{"d_model": 256, "n_kv_head": 2, "d_mlp": 1024, "norm_place": "pre", "norm_eps": 1e-06, "bias": "all", "init": "normal", "init_std_qkv": 0.0312, "init_std_o": 0.00554, "optimizer": "muon_variant", "lr_mult_o": 1.5, "beta1": 0.9, "lr_head": 0.00737, "warmup_steps": 37, "schedule": "wsd"}
MLP neurons of a small language model. Each row is named by its layer, matrix (up: input weights) and neuron, and shows model dimensions 16-111. Each number is 128 + 32 x the weight over its row's rms, rounded and kept within 0 to 255.
A block is one neuron, or neurons of one layer that tend to fire together. After each block is what it responds to, as a language model described it from the Wikipedia text at the highest values.

L7.up25 [186 141 129 189 177 132 136 173 177  85 120 125  82  69  98 134 170  95 158 135 105 118  82 118 100 114 140 184 139  92 159 126 105 143  99 125 144 142 156 138 150 108 127 150  79 170 153 139 119 157  26 103 123 169 179 105 102  84 142 138 111 154 116 101 108 105 124 191 141 120 144 134 112 145 126  90 115 175 164 100 180 160 123  98 142 110 132 155 126 127 132 174 144 111  60 157]
L7.up133 [144  79 135 140 106 149 117 117  96  86 166 134 170 207 112 137 139 181  97  57  90 105 176 145 132  96 191 110 141 109 145  57 114 140 137 156 173 106  46  94 141 103 184 180 115 157 137 120 111  93 110 107 112 103 125  85  86 188  99  92 132 127 121 114 140 148  93 172 143 105  71  93 132  83  84 113 166 174 154 117 130 136 171 128  99 184 170 104  98 179  87 128 144 162 106 144]
L7.up141 [ 93  99 122 140 182 127 103 184  69 118 129 107 154 173 127 123 122 102 112 114  38  91 122 134 109 209 112 127  38 115 161 136 118 125  97 164 169 126  99 144 115 112 158 161 140  63 196 121 161 112  95 149 168 116 106 149 121 126 187 104 143 103  86 121 161 125 118 119 110 103  90 110 142  86  87 128 141 137 111 212  81 104 135 152 135 173 117 125 167 189 106  66 149 116 129 160]
L7.up150 [157 118  89 173  82 155  78 190 146 141  86 149 222 148 123 143  95 131 122 167 133 113 109 141 148 139 141 103 155 150 148  82 135 192 153 123 115 128 101 129 124 154 135  76 219 101  57 120  92  95 122  85 181 149  98  83 123 168 181 125 161 114 124  93 128 145 113 144 161  60 143  52 176 102 121  97 107 140  56 122 135 153 108 112 135  71 115 128 165 159  77 145 144 135  93 128]
L7.up190 [141 111 130 215 135 116 194 127  85  92 116 117 145 170 119 169 107 116 131 115 119 172 153 156 131 128 138 124 140 123 164 140  98 135 131 143 124 142 128 134 154  85 191 125 121 163 116 151  93 134  86 217 132 127 139 127 102 146 101  72 140 148 167 126 119 171 156 174  64  51 137 126 118 134 122 107 156 207 145  96 131 154 183 113 106 147 150 137 117  92 115 125 170 132  98 102]
L7.up288 [166  81 129 144  85 103 129 127 118 168  91 120 210 159 126 105  95 108 100 115 102 152 154  77 146 136 132 162 142 183 160 157 152 176 161 150 127 124 101 125 146 140 126 108 121 161  75 147 126 143 127 130 100 157 146 108 104 131 164  11 143 154 110 147 145 159 100 137 131  93 142 172 115 105 131 110  96 115 124 136 124  94 203 165  59 114  83 130 138 161  88 142 186  87 153  67]
L7.up291 [ 99 111 155 122 109 104 108 129 144 143  71 154  94 151 116  75 130  56 139 164 172 118 103 138 148 148 199 119 161 138 158 137 109 145  80 199 149 193  88 171 107 119 150 113 115 165 140 139 146  91 111 124 159 178  93 162 105 114  97  70 123 151 103 140 100  89 157 151 148 129 118  98 154 122 134 115 127 181 119 118 165 196 140 111 154 118 100 103 123 172 140 113 204 132 154  91]
L7.up361 [123 113 149  63 158 146  92 131 106  72 143 154 111 116 158 143  96  89 132 103 215 119  47 138  78 138 147 140 135 173 115 143 120  97 151 160  91 135 114 149 124 139 195 179 127  88 123  87 140 168 150 121 104 163  98 140 135 138 115  98 123 120 137 123 111  73 123 151 195 109 142  91  73  58 116 197 210 111 107 139 139 112 144 168 104 139  83  93 200 141  98 161 125 143  71 158]
L7.up393 [184  81 107 193 118 143 137 115  69 132 102  78 126 120  86  97 128 135 128 155 139 153 118  71  91 123 111 122 101 118 112  64  51 111 113 118  95 133 133 203 141 118  81 127  98 152 192  90 130 126 138 124 116 142  84 196 116 137 147  79 207 125  74 159 137 102  98  91 119 115  78 141 101 105 186 115 147 141 126 145  63 134 167 154 114  89  64 177 111 131 132  69 150  42 119 164]
L7.up438 [154  72 135 138 116 182 117 197 100 107 129 113 171 108 131 138  66 175  90 169 153 121 147 150  83 184 164 164 172 123 130 152 172 127 149 168 102 163  96 108  98 180 173 117  94 168  92  65  73 146 143 151 125 117 110 180 103 106 129  73 124 110 115 130 159 132 121 161 141 104 104 149  78  63 153 149 116 121 133 131  75 182  40 160 117 133  94 149 147 154  79 130 150  90 104 164]
L7.up534 [ 95 153 177 168 102 147 161 129 164 104 145  82 120 124 120 188 180 190 120 158 119  86 127 138 178 101 179 123 108 156 131 124 108 164 147 172 109  66  39 113 107 169 122 117 200 118  86 127  89 107 170 105 129 151 113 114 122 115 100 115 140 118 133 149 118 125 139 158 150 112 137  72 140 137 111 112 121 141 165 135 186 157 146 184 120  86 105  74  96  99  84 117 135 122  93 139]
L7.up575 [119 135  96 128 105 163 159 147  92 183 132  93 184 112 110 166 146 133  83 122 130 186 170 105 174 163 186 112 171 158 178 158  50 104 146 136 196 143 109 113 134 137 165 126 133 188 155 155 127 156 164 122 100 140 143 133 125 112 149  82 152 157 103 113 149  47  93 164 180  73 118 141 102  98 147 158 130 170 120 197  81 154 123  87  77 125  94  88 168 120 128  99 105 153 108 130]
L7.up670 [161 104 130 163 138 101 142 113 155 125  71 115  83 122 146 114 169 141  94 107  95 135 182 120 167 134 127 102 136 110 163 151  86 178  93 188 148 132  91  88 130 126 112 126 120  94 141 118 106 130 147 103 101 132 142 184 116 125 130 134  95 145 145 107 145 185 105 160 116 177 134 169 217 126 155 135 106 169  91 161 173 109 113 133  86  73 137  85 142 131  77 154 156 108  90 136]
L7.up834 [138  95 156 135 130 155 106 145 153 113 103 124 196 123 151 150 143 109 119 130  94 136  89 154 102 130  52 126 119 167 137 124 162 143 158 175 130 118 103 146 123 213 118 131 185 187 111 150 156  85 115  68 102  77 148  74 141 100  82 117 178  88  80  68 138 101 108 130  92 130 149 104  73 194  55  86 123 139 145  56 161 126  59 148 105 149 111  59 102 176 173 153 170 150  88 106]
L7.up923 [100 152  89 197 170 136 130 123 154  58  75 145 175 151 121 104 122 158  95  46 124 108 147 100 158 102 155 107 156 118 135 127 118 131 127  89 109 105 124 129  89 123 138 120 151 107 143 152  62 130 138 126  80 132 149 113  61 153 109 101 163  81 127  90 131 158 127 157 113  87 141 156  97 113 161 120  95 130 106 129 112  95 144 145 163 110 164 150 153 158 125 161 173  82  91 182]
L7.up931 [121 128 105  84 140 146 110 151 137 134 119 131 116 110  98  92 131 129  86 198 140 119 126 113 107 110 160  96 160 154 103  76 123 149 162 143 125 115 185 119 114  58 178 163 184 101 113  94 108 103  91 128 124 140 148 109 136  59 100  87 146 145 125  94 154  97 216 165 154 135 188  78 126 149 161 163 123  95 126 165 128 143  62 131 153 164 141 118 158 159 196 130 127  96 142 108]
Mid-phrase fixed-expression tokens

L2.up979 [ 94 137 141 165 161 124 163 135 195 167 157  97 113 119 122 151 138 125 116 174 167 119  94 199 154 129 122  90 193 132  91 157 139 164 111 165 113 173 126 108  90 137 159 107 128 182  55 138  88  92 100 113 105 117  95  64 123 114 148  62 130 148  95 200 182 118 184 119 109 172 112 134 168 153 108 138 168  97  98 102 168  94 156 151 140 118  63 155 102 164  90 128 140 150 133 109]
"sid" fragment and "of"

L2.up743 [137 126 177 107 202 158  98 124  92 139 158 113 149  83 138 117  78  78 135 105 143 112 133 117 133 114 115  94 183 174  84 123 110 105  86 157  86 118 152 108 185 133 166 164  68 148  84 102 153  97 123 127  92 115 147 147 143  93 113 105 158 171 103 162 140  85 131 162 137  72 177 124 139 171 173 124 143 173 118  87 200 150  93 107 192  98 101  77 132 123 164 190 208 150 139 120]
Sentence and segment boundaries

L7.up41 [168 107 118 145 152 214  91 140 103  57  78 137 131 153 130  93 124 175 145 174  86 133 155  96 117 128 167  89 109 147 100  82 138  82 179 151 148 110 139 153 158 156 126  83 131 144 178 164 125 133 155 138 153 177 149  77 186 127 157  83  97 107 101 124  77  78 129 115 128 121 130 112 150  86  92 100 131 176  76 145 129 143 151 109 135 190 129 143 135 119 114 140 119 138  53  99]
L7.up62 [ 98  85 139 110 132  77 116 138 105 159 176 133 153 122 144 130 119  66 141 127  87 119 159 116 105 133  86  80  81 153 103 144  99 122  96 144 131  86 168  88 127 154 150 130 126  99  89 124 134 154 138 112 125  97  94 171 187 111 178 186  57 110 130  61 134 107 151 109 141 158 161 154 221 191  96  89 141  96 100 171 120 123 102 144 184 110 117 185 137 173 114 133 148 104  80 115]
L7.up326 [ 76 131 121 189 118 129  44 125 138 153 131  80 169 135 106  56 135 105  95 154 118  92 162  60 167 118  80 126 185 156 107  93 116 140  93 140 142 104 160 103 203 130 133 169 197 126 107 112  88 133 133 111 152 127 121 135 115 124 139 137 174 119 194 152 120 158 103 101 127 115  77 147 130  94 186 136 123 149 102 185 130 162 110 101 150 103 114 119 115 150  78 153 131 121 122 173]
L7.up371 [178  83 141  65 117 146 170 128 120 112 121 132  74 134 104 109  78  75 167 165  86 160 141 135 115 162 129 164 114 141 169 137 108 143 138 120 110  84 101 157 143 138 123 116 183 193 125 161 156 150 156  53  87 163 186 104 149 137 138  67  91  82 142 174 118 111  62 121 195 126  94 139 122  93 109  67 137 151 112 119 138 120 205 141  75 133 125 140 150 137 119 131 151 106 182 133]
L7.up379 [ 82  95 126 202 122 147 166 133 107 141 128  57 137 107 124 103 105 144 169 152  94 128 125 112 139  88  78 117 122 217 107 105 108 158 126 120 137 115 183  87  63 108 124 182 157 142 149 117 112 135  84 113 156 141  98  79 181 151 133 137  40 146 112 162  91  93  94 123 110 188 109  89  91 110 157  59 115 149 134 199 148 134 138 155 123 171  92 131 102 158 104 169  85  79 149 120]
L7.up392 [ 94 129 171  83 124 130 146 138 154  94 130 127 104 114  78  82 131  84 156 187  65 109 108  94 161  89 170 129  60 154 166 135  99 143 139 198 136 121  77 122 105 137 160 116 147 155 185 125  82 128 172 102 135 141 145  84  98 146 190 122 111 130 110 145 143 173 138  71 152 113 109  78  98 168 127 142 138  89 128 143 161  98 139 115 153 119 134 119 186 157 113 151 163 146  56  90]
L7.up420 [ 78 155  58 218 161 181  87 151 113 141 135 125 159 171 163 103  88 124 127 191 112 167 137 177 152 102 177 114 117 151 194 158 130 167 179 163 133 134 147 186  24 145  85 120 160 134 102 125  94  97  85  89  47  82 131 121 133 140 131 157 152  76  67 165 105 145 100 117 141 144 117 130 127 161 138  85 155 106 189 108 126  49 137 158 128 101 121 188 115  96 118 111  57 137 137  97]
L7.up511 [185 111 142 143  57 140  88 170 138 124 123  43 150 144  58 125  61 137 144 129  47 122 108 103 144 127 153 153 145 146 133  98  87 120 113 146 150 112  83 136 137 209 119  68 137 117 118 137 135  37 157 111 128 124 139 100 110 185 148 156 118  83 123 127 100 139  88 163  98 156 128 143 115 111 139 112 103 138 133 147 119 146 172  88 142 116 220 138  73 168  62 132 176 112  98 160]
L7.up548 [145 117  97 148  57 145 129 199 139 112 161 146 165 109  87 115  87 133 120 177  90 132 177 131 139 169 166 149  94 148 120 156 132 126  96 106 108 106 114  46  95 102 125 149 188 178 110 105  87 143 191 156 160 104  93 147 114 159 133 123 124 131 123 194 131 164  53  72  76 113  32 144 133  83 140 132 133  94 132 219 118 175 201 104 141 122 133 111 152 111 106  85  97  95 129 134]
L7.up622 [125 126 213  84 119 146 155 127 157 110 115  71 144 149 150 147 149 103 140 104 147 144 119 128  79 184 106 113 121 167 157 133  69 182 129 177  93 128 138 133 157 150 191 137  84 177  93 136 169 149 182  81 120 183 152 107  86 135 189  43 144  98 147 154 134 113 123 122 155 107 164  97 126 168 146 127  54 111  82 143 213  99 165 164 142 171 112 127 172 170 111  99 133  89 132 138]
L7.up653 [154 103 143 165 153 111 145 103 102 122 120 120 142 105 137 144  97  72 103 149  85 148 138 115  77 208 138 110  75 109 161 121 147 148  83 126 105 120 123 112 105 131 122 149 140 145 183 137 126 127  79  70  97 125 145 117 137 194 198 121 186 117  71 192 110 119 137  84 125 162 141 141 139 133 140 111 158 118  89 121 138 156 137  83 136 153 195 158 123 135  78 116 150  74 141 108]
L7.up692 [110 128 125 149  54 112 132 152 130 158 120 111 133  89 163 128 104 146  94 163 123 179 179 151 110 166 104  84  68 157 129 117 150 111 163 131  95 108 110 149 126 132 132 130 175  88 195 178 141 137  95 106 171 154 134  87  87 109 137  96  94  85 104 133 101  84 103 122 157 139 129  71 189 125 176 179  78 142 141  87  91 144 151 143 126 127 164 114 100 160  51 115 158  93 117 144]
L7.up811 [100 144  66  95  92 141 110 137 128 114 171 132 149 103 117 173 117  77 177 125  71 128 104  81 117 100 122 103  81 164 126 236 109 141 142 144 129 153 118 105 125 113 112 135 126 141 162 137 130 154 128  61 158 133 129 129 116 111 148  61 110 150 203 139  55 190 140 133 142 114 135 102 160 171 138 143 173 116 126 147  89 125 139 180  87 131  75 133 160 138 139 115 138 158 112  67]
L7.up860 [120 117  92 121  97 133 102 114 122 135 118 113 218 132  64 163  86 101 163 126 121 114  79  84 139 138 203 111 110 137 101 159 104 141  86  84 132 103 151  92  96  92  97 120 105 148 101 147  81 122 153 103 138 156  70 117 119 131 136 131 103 139 140  90 118 193  92  77 113  93  74 129  88 152 144  68 170 147 143 126 111  98  87  86  89  84 116  94 136 123 125 142 132 155 118 126]
L7.up927 [150  80 100 135 153 148 151  80 113 102 124  96  89 103 135 137  93 171 119 127 128 133 168 116  98 150 121  87 158 133  82 104  91  72 170 143 140 174 170 143 114 138 111 126 130 144 138 144  78 170 181  30 126 182 142  88 138 145 100 103 154 104 140  81  95 100 167 110  91 113 113 130 158  86  95  94 159 123  61 153 130 113 147 166  88 183 101 111 152 100  87  98 120  56 141 194]
L7.up978 [160 126 167 162  62 157  97 183 119 102 136 118 115 110 127  91 138  92 152 189 145 111 120 112 133 180 171  41  66 111 129 112  80 172  85 162 103  84 144 109 104 161 135 167 115 117 120 113 140 101 150 141 187 128 124 132  72 163 183 110 100 150 120 161 104 108  59 127 151 115  73 146 112 101 128 107 140 119 134 151 127 131 176 104 103 120  79 126 153  94 192 179 140 136 118 140]
Determiners opening noun phrases

L7.up63 [152 108 117 142  87  93 144  92 136 152 152 168 162 119 102 117 113 150 123 150 136 134 157  95 118 179 128 106 104 116 165  84 144 156 168 133 102 136 102 113 118 143 111  90  88 108 113 183 122 103  43 157  92 167 181 113 109 133 108  93  94 129 114 150 109  88 179 117  98  81 112 148 149 100 121  58 113 125 141  84 106 134 157 142 108 144  73  63 170 120 157 169 141 155 114 122]
L7.up200 [166 190 144  74 109 135 151 128 105  89 169 101 158 163 116 114 172 156  74  43 126 111 111 128 114 132  99  60 158 133 139 132 149 130 115 178  56 131 165 133 167 147 128 160 160  66 154 124 164 193 139 118 127  97  65 186 103 130 160 139 137 109 148 115 141  55 147  90 121  91 119  91 136 168 186 164  99  97  80  87  79 115 112 173  66 151 160  86  65 111 144 151  99 132 106 204]
L7.up214 [132 178 121 170 183 148 154 185  93 123  98 101 108 173 113 172 117  64 123 135 157 122 123 185  36 184 152 142  83 138 162 135 135 125 128  81 140 201 140 163 112 120 164 101 138 112  90 130 120 100 107 117 126 166 100 159 127 122 143 174  95 158 196 137 122  88 124 128 158 134  90 130 121  93 123 135 130 132 120  62 141 111 139 124 118 146 126  90 164  94 182  68  92  81 106  99]
L7.up262 [158  96  88  86 128 127 142 153 176 117 191 122 124  86 101 107 126 128 107 129 100 103 147 113 107 140 215 149 134 178  91 148 132 118 115 107 118 144 112 146  97 126 117 130 137 137 130 171 155  81 162 157 133  88 110 113 161 168 124 116 115 109 146 142 142  74 125 120 114 142 143  62  94 169 145 135 106 141 154 126 104 142 130 144 141 174 147 124 142 130 172 155 157 122 147 146]
L7.up317 [137  87 144  90 188 160 138 160 148 148  99 131 179 124 125 166 111 162 134 201 126  67 164  95 123 129 101 128  71 165 153 162 159 161  85 125  86 117 186 175 104 147 150 107 117  83  99 104 135  57 189 112 135  87 144 158  86 109 125 196  37 120 122 144  65 148  90 122  89 155  98 120 167 144 122 181 171  81 169 112 126 131 137 125 139 106  95 165 171 130 130 124 108 116 103 143]
L7.up423 [ 86 134 142  89 110  88  71 144 159 103 187 191 186 130 152 111 155 102 144 121 105  83 209 116 137 177  93 131 133 146 120 117 130 184 156  98 112 140 121 125 114  85 143 184 131  87  81 143 147  94 114 142 103  83 139 110  97 177  96 169 169 132 156 130 115  80 122 128 162 114  96 105  89 129  21 146 108 182 135 177 153 152 157 120  72  79 129 132 145  98  99 115 164 133 136  92]
L7.up460 [130 139 139  99 113  49 143 119 138 215 137 162  95 153 118 137 152 130 137 131 109 151 104  79 141 144  92 147  60 112 166 104 142 110 167  84 197 202 106  69 114  94 134 124  65 136 144 139 108  95 103  50 139 110 193 151 113 133  93 120 127  74 145 152 128 135 141 114 148 175 116 146 144  99  94 141 148  91 134 126 162 212 121 154 107  93  70  93 137 141 134 115 167 107 160 176]
L7.up562 [ 72 169 129 117 141  98 128  89 156 148  83 153 154 185  98 136 135 131 113  67 166  85 146 127 151  88 125 119 135 114 156  71 174 138 173 126  76 166 171 112 114 214 172  97 159 108  91  98 111 122 152 154 147  89 134 169  82 161 157 129 116 142 124 149 156  95 148  62 103 118 115 156 184 132 174 102 175 164 134 124 166 143 115 172 135 116 112 112 144 162  65 193 135 140 108 172]
L7.up633 [137 148 161 147 130 116 132 167 159 118  58 107 143 143  88 106 154 113 153 159  96 141 198 124 149 143 129  96 105 125 114 171 148 177 154 142 101 109 117 139 187 145 104  84  82 132  94  94 122  91 165 166 157 152 117 125 108  80 144 133 123 150  95 109 146 105 134 138 121 135 134 137 116 112 124 123  97 148 168 151 161 169 148  48 152  71  89 104 151  47 133  98 113  98 157 156]
L7.up677 [168 170 138 146 185 146 132 138 153 153 138 145 153 132 123 121 148 102 116 128 137 128 102 146 109 137 122 136 107 148 114 110 140 118 138 145 113  98 166 131 138 168 151 130 151 177 116 108 185 160  90  98 105 157 116 117 155 118 177 156 113  84  87 109 191  83 199 105 173  99  91  62 160 174 154 170  97 137 158  54 109 130  90 152 162  94 154 124 158 147 112 203 152  97 108 160]
L7.up723 [116 165 141 142 129 102 157 143 129 132 156 154 142 129 126 127  96 144 147  75 142  54 137 181 155 161 183 177  98 178 132 151 117 157 166 134  69 153 133 188 148  92 110 164 123 169 122 181 142 128 118 165 109  82  97 123 138 122 116 155  73 111 174 143  31 132 104 102 128 123 123  92 145 107 119 188 149 101 158 122 113 135 170 109 140 148 172 117 125 115 131 151 147 103  86 160]
L7.up878 [141 160 137  85 133 145 143 128 134 193 194 111 135 168 128 146 125 127  99  98 171 121 102 118 125 136  76 128 129 120 141 129 126 129 167 108  72 141 150 171 132 167 161 151 100 164  68 116 227  74 140 196 119  97  89  86 155 123  94 162 112 165  99 150 136  98 177  65 142 144 116 132 157 104 162 119 187  89 138 116 133 113 130  67 180  46  63 121 118 121  99 139  82 117 135 175]
L7.up898 [110 137  97  88 158 197 140 142 186 100 160 120 113 133 117  97 138 160  99 161 115 137  98 159 170 115 111 159 153 180 134 103  72 107 107 149  76 130 153 162 161  96 150 129 123 122 113 126 132 181 143 160 184 186 114 191 150  84 146  71  73 106  91 115 154  63 146 121  93 133 163 122 124 181 143 129 102 141 150  85 104 110  91  99 124 112 153  80 107 120 137 138 158  92 100 147]
L7.up950 [196 136 143 153 179 118 159 157 123 159  37  91 163 118  96 148  94 134 148 110 112  94 145 106 145 153 110 142 118 109 132 159 171 206 122 137  72 108  92 138 121 157 122 106 130 148 137 126 146 115 126 147 168 111 115 196 170 135 112 149  57 152 101 155 122 160  99  93 182  95 147 122 129 137 165 153 111  87 153 134 137 163 125 148 139  74 122 133 136  94  91 165 111  83 120 111]
L7.up956 [104 179 162 136 174  84  94 107 127 115 149 143 151 156  98 114 195 110 129 131  85 146  83 123 121 160 120 140 122 148 118 131 125 156 155  99 117 145 162 149 160 118 114 163 142  95 104 201 121  63 127  89 101 121 165 109 136  83 109  72  92 181 154  80 117 132 122 139 108 141  72 144 121 101 130 101  51 119 130 142 112 190 126 170  80 104 135  39  96 116 154 127 129 142  84 165]
L7.up967 [163  78 106 120 151 107 163 147 119  67 155  92 175 147 103 161 106 169  86 134 133 115 117 117 155 124 114 115 157 106 168  67  70 164 169 110  85  88 143 151 137 109 137 150  66 191 166 132  82 139  96 191 104 132 121 109 129 157  96 147 104 131  63 118 141 115 135 168 120  71 144 111 152 138 116 136 208 127 141 135 133 114 166 167  84 131 153  89 118 143 114 176 184 114 117 141]
Paragraph-end breaks

L2.up52 [108 105 151  88  91 158 150 149 140 101 118 148  61 136 136 106  70 176 159 181 146 136 147 212 114 110 140 110 107 138 104 138  91  39 116 166 170 140 158 104  85 125 168 126 139  81 117 119 153 148 145  88 155  65 137  96 134 106 165 149 129 122 176 112 117 131 125  78  93  46 103  96 116  66 124  94 102 133 136 126 135  99 121 159 116 114 129 120 145 168 176 193 144 121 160 103]
Article a and letter fragments

L8.up63 [135 139  90 141 146  98 155 163 145 154 125 133 172 173 168 194 142 149 132  73  92 160  82 115 138 180  95 119  91 113 143 123  81 199 120 162  92 156 102 101 115 196 171 186 157  91 159 116  98  88 126 112 126 127 101 137  59 161 155 123 109  89 144 105 155 140 115  79 113 115 107 107 149 116 129 100 124 100 127  96 163  96 161 126  99 129  97  79 111 150 158 135 182 153 127 177]
L8.up106 [197 118 142 135 161 139 171 131 143 184 114 123 183 114  97 170  77 146 137 111 101 193 182 117 156 131 189 153 140 163 124 136 158 162 136 139 107 108 101  93  84 191 154  79 192 123  99 117 112 159 145 133 166 148 113 160 156 123 181 125 143 119 104 149 137 103 155 102 109 164 183  77 118 191 186 143  91  95 191 127 127  71  89 104 136 120 153 154  94 154 123 150 113 122 141 109]
L8.up700 [163 114 169 129 194 110 201 119 127 209 105 147 115 133  90 102 160  96 113 144  75 135 123  99  96 135 103 154 116 152 179 114 142 133 173 119  70 169 172 122 150 152 104  85 161 198 141 161 168 118 101 124 142  83 148 133 130 118 108 140 112 134 163 147 137 143 146  61 144 112 111 121 189 122 166 162 162 113 189 153 119 139  94 163 104  90  65 128 163 115 101  99 149 108 171 175]
L8.up773 [161 147 123 141 175 140 151 120 140 139  75 121 137 181 174 153 161 114 112  55  89 147 126 108 142 157  53 115 137 124 128 148 147  56 128 137 108 125 161 104 179 113 177 106 120 110 139 131 129 105 129 165 112 153 203 165  90 191 130 140 166 105 166 153 120  75 118 111  68  98 165 151 117 160  72  71 126  86 174  85 116  61 140 126 128  78 169 117 136 104 112 173 118  97 125 182]
Sentence-ending periods